From a checkpoint of a small transformer trained on Wikipedia: width 640.
MLP neurons of a small language model. Each row is named by its layer, matrix (up: input weights) and neuron, and shows model dimensions 213-425. Each number is 128 + 24 x the weight over its row's rms, rounded and kept within 0 to 255. Numbers have three digits each.
A block is one neuron, or neurons of one layer that tend to fire together. After each block is what it responds to, as a language model described it from the Wikipedia text at the highest values.

L5.up314:132102151114092090092117111121104124121160084105149135100114103122097148125108109134130181111105121092159122134159126121083158110128113130123136163130101144101146128121159111126158179095131100156128137126129140118111109139117150115125163161106130178161161112119141119139112120147133140096103146131147136121136160150133125122134116124140135125127130152108110123198132171133166104140093127130107099132155106110111134104132137102150131134122108146117140155131152178159060123146130143146147119118114120136157149117113087172090108150147130103124115119128120141153138166077132112151123096111161119115103100128138146130130137142129130151139099134
L5.up1660:172140081100137100169144151139115103103111118109093147116114138126103131100142117129122114069076123157167131126160130119103139138113139146118118160142130175107128180118168120108127118130110106130135098127105156125144130131118195136158111104145127087110140154120166141138152143155090130124113187122145155080109129133119137145142110132116141109113131153113137148164145089133139126135121167168153091101116127119093115111145131099127100114144131085145146129143153147122153115132188103135173136125117140138113120163117089125124135120121157092110097108142157107138130113102120099109101098132130104137170126105122184129145135123106139121134132141
L5.up1752:150100103154121132114170156130103159147097109151126096114110079174157139124142136093125084159120119145153136131157116164089092128147062125122094108119128138118132113119118051166126145077132118103171142129102092140122126162107151098151169164110141129143152203131078143110161169125074134096121150097137125186184150103155145107115118105123137149141107138144105128119163128123118121138113113144130097093136147148073104152133147143122115125127105137138152128154176104050140138181153141130103124072113167125094157155103113152151132118133106140081122126108169128155128120101108089154147129140153136118141134130187083111140105148116152135154129096
L5.up2327:139120144098064096093133167220067137146147124128104168140144101138086145099140127117100086107134122138153138130136136101130143120179131136128099141134150121114101043110131143107134112135135108147155123119129178108103113127112094098124138120110169099120119140133092128162088155104142114139133118130142153151116164132152094155132093107133131108177187147144149127136152142178138149129108077132168169104137154153138137119113102140090117135120106123148097144126125118116112144153146114161144118110173158116125118163117136121156109127137096125121144114147078144115127084132139116157164130137143099118137118115141109156098097122126158140148137177
Responds to: Railroad and transport terms

L2.up957:154122157112119090089093102143151132113092086129118133109109135171129129130114078096151101114134134163159114103136117126051136083097076097108149124159107100109107173152144132113120180099127147099173078112129106138129159152102108125123135143089157154105140091094120121168128117105106163148122116153119153099129103155110130124141133076155124116153163150123136187138103081128091105161125121110165127140164131134158144150125116119141136112083133138123104113158170132116137148153127150150109145094150149149119096119157098114120145137107122116147117113123092135164095176149133145136168140165127199112145144114098155114098133141121098138121177128
Responds to: Spatial relation words

L2.up1907:120110120202156133128108169086122109120147158124182155143114119119146132128140116139144109133097150107121159115153130118110131106116128090148151128170153112111125105097133127103103137134100101146115111124094140115106138141097086155149082121119127117134120147097118151153149134114141169132116136118128098056151063141095138109141138097133101148137097125109152116101153109076131148112143090109171153119130117126130107137113098125101137152106144123136104142188144124161146120166111152090077122124146127139140129152171128127108136164108110144121169110092142109098141128103122158133134113123141090114148158107130139152123134138155157089128150116
Responds to: Mid-word continuation pieces

L5.up48:087149125109123117130097113143115108117136133116103149117134134097171102111166094105095106128131116150165140130136120157099108130109162123106145132096120099112119114116127135134107123114160118123117113138127179095139125127119137142116138143145117102175120138110123107085091164086119088129099137192134145117159125116124118129106109171114142108179167165112112154133119120109149157132135129145139173111133095119134125133149113136152156089101138126114089128140159185091092119116085171137116119141128143154133125130152210142133179134111134130166203102132130126095134148123159079078156106110152185108113117132143101108130131165142136098123143185
L5.up1804:113124101113130109144141112093179129142180110113133118114158181126152186157136120096134149132135128121159116105130118128124113138108094122156148091074191150123118140175182122148105110146142133131139060144163151141113102103147136099117119152173161099114139126147136097152122135089127108162097153120086101163130133179182137122127102124139150109132140061121127148122162126128165119145145110151141149107079089135129112125135113115102184129116122133124179136130118154124112132108103155124150168116165121155103095104168165104130151155121184150143163134152157153129135102194111168118113139124107107140164098164153069121102139123140133138195159148
L5.up1842:162119099092140153139133093128110158091160156146177161096128120153142070135161160150149142114145109178094138151149103129119155183133103149130129092120154120095127141152142142110133105131134148118125098113162145122086115137153153151174144130094139087114151081145100081172075155083132159162127110124112115118160147151125158101139111157114153119107114111082108179099147112093150135100121146155112142105135120117134104101167139129126152105114139131139123147117116139101109120103129116149121139084095166122118173097182136150123083115149143112132151129149157121068146097118144148128115132132117146138122140159145137157117131165129133119137127116
L5.up1957:125151147083124093111101118129163144107103131127138166114152149096108110088080144168140124097163092126102184065090117104140098131114112161161157099128135140108090140142109109121121150106094148120112114144134163142142147117168143144140124144132119059108137125092138152130116114111120140146092179106133158169134126153116155149117115145118105060108113129115057159133124137147139131084122093118147155136121135083140122135123133130127127093136146163153139169088117169092154136135104142138110119144127112178103148102158122107160144151092166132184106098132178164099153110125182148101122143146085150156124140154125115111139095088130136115132127144
Responds to: Transitive main verbs

L3.up66:151123148118107169102146113117092136166125087134120170146114124170145114144096137119120102094146115171096140144123077154174143116130123149158100134121135100134148124129076158156140101114125131098121111179102172175102065147094116128119161149146106111128094176144125108111143149124149159135094179101093138196147129136128143133100141096147136134135145143121127118128123144117127120131150094119119140143095134094126136099113116138124132131126161115099135183082122136129106132179132079078114135107121129159130155126121158122138148164112153128135163127167128120134104168114147119121057141144141139120120157122121091153122114152147124142098106078
L3.up207:162126135091146145077091142113114107172108109119112163106131146115113152115182147129181103164142114125116167150118123106141094153109134094176078125131143150101126088162130108160136104120136114104070134162114135121160089108137110123131132122134149106088115159113162155147165143158115157094114134129127144137121106120087131100144207111140165135103084136141094128128156131077127105145145101136136154138133120176083112110098132168191130101133151146105124158153130130122101158138136115134113111126135139130133133159122117167084111142126159102139109081118170116120105129129118140160175105101081114115156137105133141127106137130131107115125160135
L3.up348:150101181100086122105120163116114103099119158141097116126162133141134154123154125151135124119155132144139106133144117124125171100157126135142105096140124194098158129137110110138134129148113130144085129126143135120143167128139140100120152137079122141122142149168138106129162107124177133094158155134084091120141150120117134130135122105101128131153125129112121101107119171158165124085140146126091124118109087148096110080145130171130161131138157118130109152129139137105120191139151120123134103139149160120108106163153089104132101115111124093140137140135134118172138101115101120135126163142171132120108115110116097144147113132141104121116124162
L3.up353:140093097127131122113148115112173122140159162225119110058114113137114134148104067122175118106104129131120120140162119142100092107116151135131075116111059105148173166093134130120151147127147115128100145119139101154159146172128108110139115127106119102131132123136087104124085125112142103157156145151135109118141132099080163142150098119096141159160086105145130113137136135097097144110159176129145140147123114122144091099141156145147144088161110121105136141183104154114102148161134160104127157109132161119109119127119136156093104128138175108142123143147126157109119134123125134134159125122105168105144119103077132114158127153119113142087123125
L3.up370:148077177101118094092143168131129141139130125104096108168154168125137128169133096124150074104097148134145174153117142101086136087140145041139117147122131090108174152147061148163102144168096112121088122121155136110126119103133122107149120126114103134104129107103114115102137125148169149141162148163132086136123107101133107125083135105108142118186093111146120106124125101165100113153156112109154127116133093151169136135102110144137192106106134109101149122134124096114107132076088148151111106115129127136093130142131112107118087100126105147123110102099146089126153139132111158118117166107137133148104136146092155130156144151130127121122151114
L3.up419:120126128136136124142138094104122141131128114159100113116149134167091134140156134143123138104164168133170099099109145081124126156138117098115152125145104153095094127074146108081140128132118121153134127104137121118160089078152093124161129132167106110111134097099163121137116161178158125124167141095131128087168144169157147114094119124126103090113121116122124100144112126107142077141170131138134135147106145092117143179110167109133109138171092148117152158091143110115139156138130143113162121103166083161130110125099136188144136115124117089097111132143131145126106092143086119158098159119114149089137079108132135102145160150113118143130113135
L3.up799:120198096153107126083123140136168152119105156130120094110182145125132158103120140126181118148177159149178128131169076115134124164080148109130158127130137103121137120102157133092121154125137131141116114105110149061131168147140168164051175158077126096135130145159120131158111161132169118098116144126127122144140090177137119157111134134153157126103108150137140126139118121106072103160146119131126117126164143171125130101137125175140150125089118108094104127163101143095097119130150166130114146167108113150142117127114103137110156144117118121183144071138115106117166119078087137176112112134097180130133141116175119088178163122135102078152153088
L3.up1213:149085143179123134107165151164132154118113120090154126123105096140143152161113136091146080109100132127147119169121117136115115115119142099098119140129121137163110134159117163112162133163082108129091176147175117140148129111136108087142140084129092122118156156148132084129131138156119151147184117125146139092153108105121132131084121123153120114166115117133154172117164110148109123136164084076102154148103115146166126106127131133110129133116113127137145134137126133129157146155158112139107101115130055128152155144093138112131119154140094137160124141128157144132169156134100128147129149139151117098134133123143152091157195127117141087158168083
L3.up1809:165116147129172150114133168100137164136136121131106156076112149105106148106125134202153101142139085174114134127130110131111117115103157132135110116158154127090147146115141150118130132117110075131107145151142105147162107093134135108157121128107122144116129101141109082158153188160159140134127129145125128105149161154152116140112153138134118132135121124139068120092146125152113150115111137101149160117121151122135115174133133123141125132122120164141108124106118114118126105186127087113122140135112140135143179138147098169097130082120159105116138128102140123102144130124122154106108125146102114114126141131086160153140137114161148150115098133
L3.up1816:123130149117143137086140147154118151149134147135112080088090141125141133113104124123142147115102092093121134120133139144119151130094136095111107173126065135124117104185095147125146120131159128157125103119135130130159107122154118114122155087128101169116071132086146144119111100107143148095147127136137085107140132169121170140128191099117136164111131133164117138122134070083063137087113132153115122119163134131129094121101100101145133117120094127114136185105106181091128142138121150123089115106126143135129142183171102133186082155116129149166142099092142123135167135098105162133112102082149112145173151150106124198128142118142153150137138120
L3.up1989:148142122133113128115070117137125114155124142171148146097119126146094134120121160168116102101145112141127133149122143131152111102102120136113157079153102118115097132147137119125154106135136145108138157163099104139153102144131154141164153138101143108153171137125140163127138127117110165174153101117122104129098105104156141106113115113126155107132174172133107122136089148094155122134146132121116097121173074156147093089103136127081109122114120093154144129093141100200132148138112116119123107077126109133115175155167101134126122175107081172164126126158115139124109144137130115171126121148134123108137140133079070151130079132140153100163146148
L3.up2336:135074148154097139114195112106147115112159161122153109122153106111147157193142102146131155161176194115187169121118118134101126138150169151103144127105121184153126123108162110098140112120093123117099102164103088156165113123151158136122079124130141125103090169153145117121126128163162099101127125114114107107126094141116166143125136092131116105126103132091129138161124156145126080091154115092107089120081143135100123113096115090139176127135119131092151180061128124153092134146123080141135163159136111113143135113086119118144145099149120157126094142080091113090117132125108150146134110177113132108140111108109134140121088116118109097143135131
L3.up2398:138142106144112137125138093134131145141110131069149127125158110130114122163107153137129122113115116144110138107141162160153086113109132177146081173115108119102140109128153110114101148112121098113133114092112092130147107159151150093126144106139150148181109088123139188128104129145124169143131093137115128131142110179146117123119084115107152113125116158124124132111186101130100120141129164126144154105142111123127060160128145100081132115157164061126137149117090136099120118146136161159112119129121063134117155130110140138162121119144108150114128097141133083127166119140114185170139135172104091129145119110088160121096136160083149109135116112
L3.up2441:113117111169175136102135087114129159136118135113139205139128122163137175106113156120099146092135074077115122131130121128142161093109150114106176127087092136098140095138141136133069127084166121138110081121150157125124134100099118117128155154144136119137104147079069117121115109137160113095144145164166116189102152134115145145095162124168130120133138108150101145133144158111117143150081131147148095124159100092128103146123146110153139131115131147116156114128165116110153132126152103185132127135163097134158129112120123097104153124102148141111108118137135166133116132093162151135182118128146122150149155097144111114157137115144140114122153132
L3.up2529:119141146141154139115156119145112114122164164133125088139128103112146120145166106131142120101118127128161120136150167123090112137181124102116086131121139149123145142121160162133132123141078146153108133167124109132158142143154110082216118139143112151152136115116132159117080117181136114148128186164131130120171140101113142117115126095121096162135127101092136148134159097112130099086147118116117147099123147102129150127128138159128161108151146171166159129123156139137114145135118155133117071112122113151155173121090139103126130140120143145180197097112154114138164128128135135117154097119160125165169136142152116102109148122182115145154124123
L3.up2542:153114153129134108094115161125080129119124141107129114111149130155123147119128159151113154110124115099112145102146115085126127136119124075152143134144100147132161123115128123145108065169121124095093100116124122149173100170113100130103124150119079134132160152170152157097137112123092162149138146097136157123153103100139138091117146135124128144107116115071138157134158120122095122116170096154126115125118128127144089110126183126147131126117138140165152137127127162120101109151141128164155140209127136162148156111136139141123094106129112124096109138170133142116099123134125160106143163092090113118119098095107114129126161106101099115158151128
Responds to: Auxiliary and modal verbs

L3.up133:135094170112109108153131147082144122133116112173142133104133155136125148089115104081132098153109139118161159144115133100041129145137112150142175105139132144107109139118140126101146134142102092154158182132113134084079136135098124100121184147134148121170120133146117106120135153134131126118102139110112123112169092117116103176156133158141097103133126184136112089143110145113132154113113154114114109177121129127107113140140087112132114108158105153125128152135119107133124078141123107123074118135119160135104080145140107115129148135103136108118091137112135128129153124114125132182151130141119149127158093150124124118089158134110116169144169129
L3.up391:114152126144124133099169127148109178153149098141096085125142146153098112101165114152093077129100138120177123176131134132143100122128178151104134176114133118142159134092142130159091114127093069137117130109173097134097118103101133123140139104122128088109149143131117116123106124134123122121130151160133111160133134096129126122123123120134156147157123126105167092140171119129156172146191086111139143097144111102133144124119111126147145150126109118108136129109130124087152125101132150166109100148110183164130077109147133153137106121123091146115135130176145091132141097164153140098073161135081134160103171108168124152107130125113126154104148133
L3.up625:133151113135140158132105119147168128139156109120163060145091145120129113111111130117183125114085111191142106172126135130104123147141137154121119145116144098120102149119109074105143142112190101085149089140148096137138118091132158133109154130122094141137115085127145130109169121117108118142163133118162102129114117171136116150135135145123127112113142095108123153128158099147109138137120155095116090161142102160109091185108140149115139138142102102138131130122138143134130134113128129129107120159117097151110112086100152090118116123140129114146148128151146122134131172119117112109097108138107137138089115109156168159124158084082144127104123094
L3.up647:157077163101184113118134183138115095114146127140112114104132140140136111092119131137146134097101115129139129086097120167083150120176162121105140154152165132128148130118112067141144133163133092128142131116114109124119070125096150143140089163139120136108113118143133150134135132108168099113140130094131120112135137144090127108132097102097073128133064138146147112145116190157149162139120127090142166115139096126162146140167111112094101097145148160113113161108146122140153107113136097116125163125183201101115108136132086088146111109121117116120104091105131067113092133138123150156104112193147122159115085104096119143084110108120122179170097131
L3.up767:147100126104171130118123124115113151102125093097158170161141131098096155116119126115125143160143158137107119116146146102104142107120146105144149146114106103081102116170170121091203125148109108106114091135166116119144096146111117148127149075089115145094143092148144171118102112134114143139103139075129142138137111123120136135126084159097102097107131141114119167081135119103137142130132097164116142136117152093122121123167153084151128120120148118145161172151140105138079126140141143167115184169110127138152132144113107103142136101172122136165098146168098167144153158106089092134132112113147128120102158129122120135168114123114115151126136131
L3.up774:154092119142130103110111186143100133132164072112157127113092142153092138096142110101163160147132127152165135130148125112118134138133176134147168167108139103128113138109133126103105177140145110097137114094126119127156133122105154145133147122129154123144112120087118141122148143132123118108127152107199120109143161128107129150146155101135085159119116112115117129184142134126125128114123130100147139095121083170127135113162111114136136143156133174130139143192138105132125182144122154158162145107141091137151146132134144132157067092140126074103127089134085159175116126128105118138159115137114150105113125121127088135082137124121065135102140153
L3.up974:113122120128112109157088177132107131085163099119147095129142175158128140089124111106108173121111108088139150132101148136094133131126154149123123126105191120106130145126170117152127140138114060089151159112157094122100129117140094124098111159141127131126104096081087129143139154161102103131106131137177136097171149141108122090111127162148089147140147126155107143118113103118092120177158136084155136115132116116141074150111096149146116112091117107136086136153104154157113102134142141110155062116120102102113162113145116127127104124143112080145147108095083071155133191127100091159111080130143158125133089135088115170090125107124116184144110115
L3.up1524:133141141117078064079145148147106167127109114088128135095105171163066085120121111125102099155125085168141097172118137113108111096100167121157144125099173123118151113103051125128144148131110112152149093143188152151148135181112156155109130139106145137161089067123149095142157112110116109097134119130130111153130111130105123099064126111109117142148118135129121121170103094156169107129125102140137135102159157139141108122133128125126059125123182142105124127165159127135139157120088196138142160088136139141134114114128090090143112143147122141102109139146133107162144118136133145180127102165131104145126157108111160133104115102143115121117108119
L3.up1625:125158143094101085097100164177112113124126062108151137152118193143115132086123106136147114094119072171149121080176154126128200114134149127112142141131158123122140103106134116118140147101130069092135119089119133123137162130142143122154153126098159137144101164089094172083119144121099150157156088147116125094138117117111131160143112139152123134111174130123123133139119155142117133160139138104162125087130109146142120127146128120165132121142102114134137099150134117118139145162130147108139142117129157107155146141122121158100068135163124087102091093101104147149155135128107088148141130140132173123101103117147112118138097099097091103109146129
L3.up1723:151118113118085110087145081118088170138119045088116128157119085113134112142156097138109172124089107140116117127122142113148123105156090108118149148105098119115133091162152167117136141120127122101094116151117124109081136077114131121145148113105109165144129147126103133147143158142125126115138163145123126163128151129132135131145088125135147126116148126125091092164119159131171167133160098109149133117140123094140161122156117144170156128131150127135108151141117111109132109148160132128118116131134149152145154159144133135126085117101134123138125147139127109150136117167174110125085133156178099126106138128130115127125120118119134111107101127
L3.up1850:158143137128110125131117173133140154128132106103132125136152136122119121090093129135138143104145109117153133138146115154076171142119181186109150165118184117131133124154146096121097140083098137089138108149162115099130165135071108100104151125154148101151116149130131148148143147063147141142100136137143127173152151105127174129130139095126116165136107125110132104116161145160134109140147120117117115120075075133141142120164108144133167085137128130103159106127142128149130126173105135102119140149117116164110094098132121093120132148114163099128106130129115160117126114128159131130139139128172143158118105146152130159147099108149166142134139117
L3.up2171:128118127148118112132159091098146146093097077131143086141144161165129098119117126153108143100106130117179121164144134103096153083107140099126141138104173130137097116119154148119116136129101080115149134153164130123138134129114139179137182105102145054134096127082149112156097120126099149142160123101162075113090099106130124153107134099119099138134126129123162152148113128158099146144166108150148108152154155095115090108171100114148185129126132160138132102145120091108108154110147095157131117120141103134104146111138140190146146091148121088123097137138085138140110128183135160164118152135170133150135140101146104146132134097089045136125172133
L3.up2290:163134089171174119127109123137141130115153091116174136154195145148141139129181121121143135112101147164194147143087113124121116079099116166101148124120154114104186168106116079136149114134105072127116132168118136148141130096124143106145138155108114082170106144103120125141081143094121123138155114115118098124148139171085103142137107118099129109139125146138125158101138117171112158125154138126117123176125132155140152092113088124165152115146138123159151145149141128128112106125108122116146109113120069130144150106103141131161119115105145141105152154121097124126119151158135129117107126124133156166150118085121115141121152105107141118139179173
L3.up2332:124132128108127139120140108151095162140134142110143125161119097121090123144089132087149081151119120116186133113154119126117175130133116146142198118101151122113141130125124158089141125099145154097134090118120159085125142091119129118135154136116134177123112114116096110096094159162107144137129091113111142089133201074108105148105146130137153137114098116167120106126125119110124121156141154099167134079151164110131121132137151091155110136081142108124127072155164161131097101121146143125116111145132165157158144135124133121102114114114116100105124134086099112168096143165154136145114153126113173142128167113133151112140123157115094103114181142
L3.up2522:147131093128097112135093104123102073176153134156125153113070135159112149118134112111135119119159135151148131138180148144119127152092135119094146152145126153142127155129129127149083106153146133116117053127135123104133138159122151131114156113126153122143132142121148167125124148125129114089068115147130129143167151111133152112091149112123116117166111139090123114077125136133147123120153140146110121120097126130151116131130162121144156135138169164131111088126126162123173120110134115070120103119148143086142142145141124100104136170108148132117103122091117141160133159111154143135157142089136084107105140112106110154116141144141116123169126128
L3.up2526:125111098104100102127125149127086134109139102066094121129137113113142165085141078138148132078160126165141052158108115147085149092164110149128154140131179135125163175118099104154108105128130163138115115121132142140167127097122145167131179139101099131135116113115177121137149128160135144132180124091123119134123106118118096125119104169123100145093148169095143128160102095165113100136133123123135140157104123158105157147139114106138143132113163109111137130138139140101117121106144132136098111127156127101154146101165113150103121194115141140128112112133103148144159134152106122141121137144074115106123136127118090075155140137132122156133097141
Responds to: Spatial relation words

L2.up1003:117097138135132111151182101136092139107142156183147085127142138154161163153151125103135122113097105117093114121101102116185105153106125133133107112124081126125074132146126146116159135124113103155118138098120099139142130095144120175103088152133122132105128158152125159144079073146147132162150155131107115119107182174149152141141124112098111127134134124136188121147165171121136134124169142091134135134149114089092125110139084136151114137143110081136128107163105134153082135138167113103126107128136151131141169142094126084146151135094049092169152134159130143122198117152104127114120143215129146159169112120151136156130109151117124138102135143
Responds to: Gerund/participle -ing endings

L5.up567:178133128135122126140106122146155114101151184158145143153124131138159128126171165156099165107144097149177120115155168147147082120090145121132109101112099081123106148141101163108138110150148171100113176128118153154150105125141114106121127141133109085085126148167107149156127087150103136144176156187112171148147149116165102115084111092134178127143136165102077097165123128108131152163111130145157142134129130144123080152141131142118112141127131165131130132126148110110149179107107092131142110123112113154160184118130118149106092150080115150143161130116095137121133138101136095122111119121137121124120170113146096119142141119131125133135132137
L5.up921:151166119119127139135120122124117145149111124142143115128154105128102167141100117121147141114107139140160113120096118175115134173140156148162089106098136139087140107154138166139156143138067080136121137175110130098154126125145160140112054115117130118128111135178120199096133127143103146117152134154102066106129153129119122130152119139089113101149112109110123109152123171111142102107108126146095123120155114119124143125172099103086146159104150135165120148127110120116213136072088118134113113127144165130118122145146154132157087137135122091143110113149110085137151141132109152126120135103092092096140143146111117145152166140126114170104136206
L5.up1071:137128165126117173133119103099141093113124159129111091155167104137160101160147128150185127145132110119132175164120140090099066109111163122136148134173127160119084124085151121134099133150115131120166139138147123128130119141134122130137056076120129121098148138134123131098094104139130131116116112176151069138135124147166137119129148123138115101076106096113084132144169185109170092123114161097164119122141141096117123138126139117156141094139165143121117127159152132081102110142085097098154166101152132115154186174127132119117155124133078186134123098131130148159136126160125098143129096112115103112120113132103117146132126127119084098141172110
L5.up2035:143120080121098100117094165154141107136135147099106105112143150149132149094157110139098111087141097144194127114103130082095133164116160135136151116123077145145129115138124121119095118138105103131113137103091165142139191094161134131115099145096175120083137148186145153131135111122117141088106173145136142113155146121147112082101124110136140137135089112140120100164138165151126104111129120136142145099132060165147107096124101136090132126121129144120093098126160149130120112148101107110146089113166107117084098164132126104147127166129074142161095132131108133130151146125100136121131148118119130132137155107110151137130091083082140092115143122
Responds to: Forms of "have"

L3.up462:075149158110194119139130099120142140135167136140112138127174125126153119109114130143136127153139120115192134133129117126129158142106133074142130130143127105100111150130132099105087122133090099153113097128121104140150121137093149137149129163134106114097154119124125178180110138124146108131087129113164143111132168140107149107140086162127143125145114121139173147120088154124130120145126155118127126087131125092133092154134126116113150136101103093134102099131101168144096145100160137126148114145161134123102066122114093127134121129116138120137142114136103142087110133164119167128129116174111166116136160122113136123138125123138144123169120114
L3.up532:140111126122152143114139155128156165086157125153101129161086138103126119162160150118137105128092124133149140157119079126131154124128139101132161130106132104125108182088129090133112101154144093122108138122165105115167107098147137104109130128138110108130173125176140134145102148142137131107116137133118104094095132147125095129177113125108132125175151060114136134192127169175071149141144111140111097091097125125148148095129154131116131124119176147158148133140124115148114086139158098157043128149092093126142114131134113124118147095129124140152096147162095131134159113169105182114139098132157141111112118112147113121150141104134082122142144103
L3.up670:152139136137101146158110156064114110106117163129123111103113106117162099107130105171137113059102122165154148166139151170130132126155092143126120107136130122136123133146146113125155146151107170139136153175151106123130099085127145116144126125143122084112154101151078122175127117102129144086087147129109120111127117149095127097129154155116135148123122134131106126097116128155114133134113138142124133113111131171132154124158170109148110111096125132126147153076126110077112149146131160126121169074107144171090109180126078121092136131106165110122132125177105118092105131168107110108066117122141122132115164131134103100116102129157120180124120109
L3.up798:126098160133124113088160140130131121111134167134136097104114146141153130137160140107159149135153083121130128110095133125147111140153140178080115111135138126135131154128121149114119085108125116149115121165141132133162125098161118115134147184125128122135127129112109141124096108104141133164121136121112116144133156107108137123116115116172142107177097138121082163137109129126159124150134162180110120137160120128122130127144154133144127103083136104120104120112105142119080182116152166163127112107139151149099074142169138119123122109096121127148160158112124121100161131093142132119098130169117152142160105122169118123145115148151087114111103134
L3.up1154:109127116096113097078120112075140095122149134111134126138150098139160095091103102128136138130110134124099141112143088094107072101148075134139134165114132091136147137161098113099094130154104098124123092143165147130145144118122089075135085099131126096096144126119109143113097111118150166160144108162162154090151121132154136133131115069134114123178118130127113167125131097132111124141137124157163149105146150156127164117117114117163121131142134112107138131130115138142096164173136118135100153086143151130147136163114112123110129122119098165142153072135157136162132112161166122122168157124132083147126157173105148143141140144106115129145091158
L3.up1245:136099125142102118149143084111133097142153171106148137122150150089119109150117112122092138110122082123167096106148108160146123154151147129123121096099130114133151184131122179115121110174149098104123121137161093113101144156136103157133137154128063147143143114123174190163136131114136126132148138154102113123135137083115152117148139103145106113118160139166136114091136179125102130116118129151121124137126136108152127122175089177103122157136126145138109116163116094128125117157142120145130137122154120101105093113099097138131142095112126152100125130149143142154122093141146098121110106145093143118135142138132128134141142091110116111131111123
L3.up1429:144128138142122145102131142125105129109106123091108157093101113126116109133087129133088097129144085121148112094088108126141110156100103122126143094128132122128153110127138151075120156117097151121106130153097073103164126101105165165149155129124127093105112132142097111166171176142144122147103115150125148145134130123106155144170114152174129078100124156139145184130108112081104102135088136183125129147143126113165124159157125152124110111103133119106139134146110135122127144151116125114135112104158133173140131085143131117166146150141113135111144090148098106081112121100112118121135134148114147155097111150124109124175118124122134117128130100
L3.up1459:091113123147141149128129164138111191085167116114104145115155119124155127114131118115109135160155107137151127131122134113148126114093063123115081118129153154151163127103095115126142140110113120145098118114128125088104132112132156125141107128137094117110080109140123142142135163098116146097094185127127125081087148161101109147128114156176157126162133110147101143103134116134108117167115122134122138147134118101162146088111114086108150103141146113116107154110130062140098121114132152140126161148115115152145158126196091106155126132139097106106183160117107123093111149135123189107104088125157153136106135143114178162124110139184081137165096104
L3.up1517:150124079130117134102166162150120168165161123138123111093137165133113094092134150113141158132130183139093118139131090123120111112079141143133140106079135132129141111105120132130088115154142121136131117107164114130097104122142131177179152176148095109153124108111138092119128131111135141122088098141135085129126101141106125121155133134131133126134108129093149173115131083129146145109187133125122128132126115164142099114102112131139161138129162129117094156134096101182121157153093094126132162147108144075155101126118127132156083149123158107108083089124134133095148134128109134145117111160131156157104091143135128124128112134143128153113119140
L3.up1655:157144136115129122146126090105120159058141120124111127092189092147104079113140143107171120156125119161094132114099138072113109166102078113118165113119112160111185144115142100106122122094111096105156130108100136115150128096153124121143123161096150117160164141125127146142125165124144146130089150097107136120182104133117124159122108114155099147149117082120132147120146167145122152127139104189115102109094144144119117135127114112129097130126112120122123147165106101149101155153136066105160150084083131125128137151135085127115126096099113112141103127100129127082186111130156129128101091129077157151158115169135125120143115092181109136173124103
L3.up1714:154122091158119163098107133110112146148156105125119144135124108136140066131151150159130124104108121118147148102127126179107100113107145133154101137111172119104155147145126134118153114097130137160177116144165116119081093116127124128100168147119117091143144127134094104105101112129117133159125162184127142099098148137124162078105115175125144084149087117127044130147115153133115108150147064128111104081115118163103092128130129086131131106134115171123151115120136121109178158130156134100143144116105129136171146128115140090137157106151073138161119174127148159078131107091150102125144118127136148104134128135177117075107142141127127078148145103
L3.up1830:129094148137196172063136115114120180108099173125115121175121121127109153117127135112147115167130099094150102110135116131123145107115140131155158155126095124161141150170154129096130120157139115141140155132130152130144134122152096126162163126105096085115172155126165165146078162146156123101111143163139102140134124120101138114131140149164140145123127124091145100136120122127093146137136119087085134136102127111079130132123130131130120132146104107131124159088147120126139157163139130127051183120169143135090139124175122091100154106093115125135130162085136144142132115081131135153109115152119147119133137125110162150093078152148073076184141170
L3.up1993:125094147099129128135142132116129139119137132133149140106157109148152113129138139116143145135093133120177100108175109127078086145129123119112146101131129101125112190115146116139167094133108148123111145126097096142123142091182147066146124156177130110135137148146147092159133102146104125088117121133158140097166133146109128195150137118115139115116104119168096109169142096131142183125166130140127115121143145101152172098099133110106107106139178078173116114104131120115124129132099109118110141133125159137129097141116124148126113130070094091128134125152097151141117151118124158157119121168144138171091149116157124125159118107182135124096114140
L3.up2163:133130132155104154131136118090169158099133117154100175117167111165087132156097103107168106133133076137141115134161143114107110118101136144139166163143111131108163117135145132116113143123128098112122110123179120119116116095139116142165149136126136081113142141166138111159110169094155088129094142095185154104184124127139138117098108139104180120133097140142144141153154104148137143193108100169125132142157166153112135158125099123140147137158127137105122114128124131104110158111117144164113159091096141117080131112118132144158115131132148165136156131144155098090113132126176162132111123169136148122106133141144135123139139122152151125108117125
L3.up2455:136098144102097127127141102131114158146141157145156154143130170137109063139153157107199112099112101108101118148142169124138104121120136149156139114144125114097183157136103120098119122124113104132123131126156126170120134134122118184139094155171091132128160150154111145131133170109119138146116151128108119088128121082117143144102104122136146088133133092130141168142106128139161155109133130154130104123152146100154094142135104133136125117143099088141129087122093103111160146117090148144121171116135172145099132097127133147109117122120150101141127140148165162115146137099149113135103106121135162158123112129102137175120126161176118154091127114
L3.up2474:133162114103151102153090087165155145096122096115085146154122100147109093094099107162155196102146117119114167144107172154120110153130096134127099120108110149141192127115125147114132114116101134141100161108143110167110162127126125127132163124147140119147127119142131207126134109137138143130137131104099127143120079105138133116155099117129116128139143118108161117163089148111094154140112118149114102101133147112093099150098104112116120130148157133120115110123116148136101137127103135110126119085137109144110127119135097121127129153132166139153104158120060106129123112102145121103129102148080143149100130086130107141113124124148109121117122123
Responds to: Verb-completing word pieces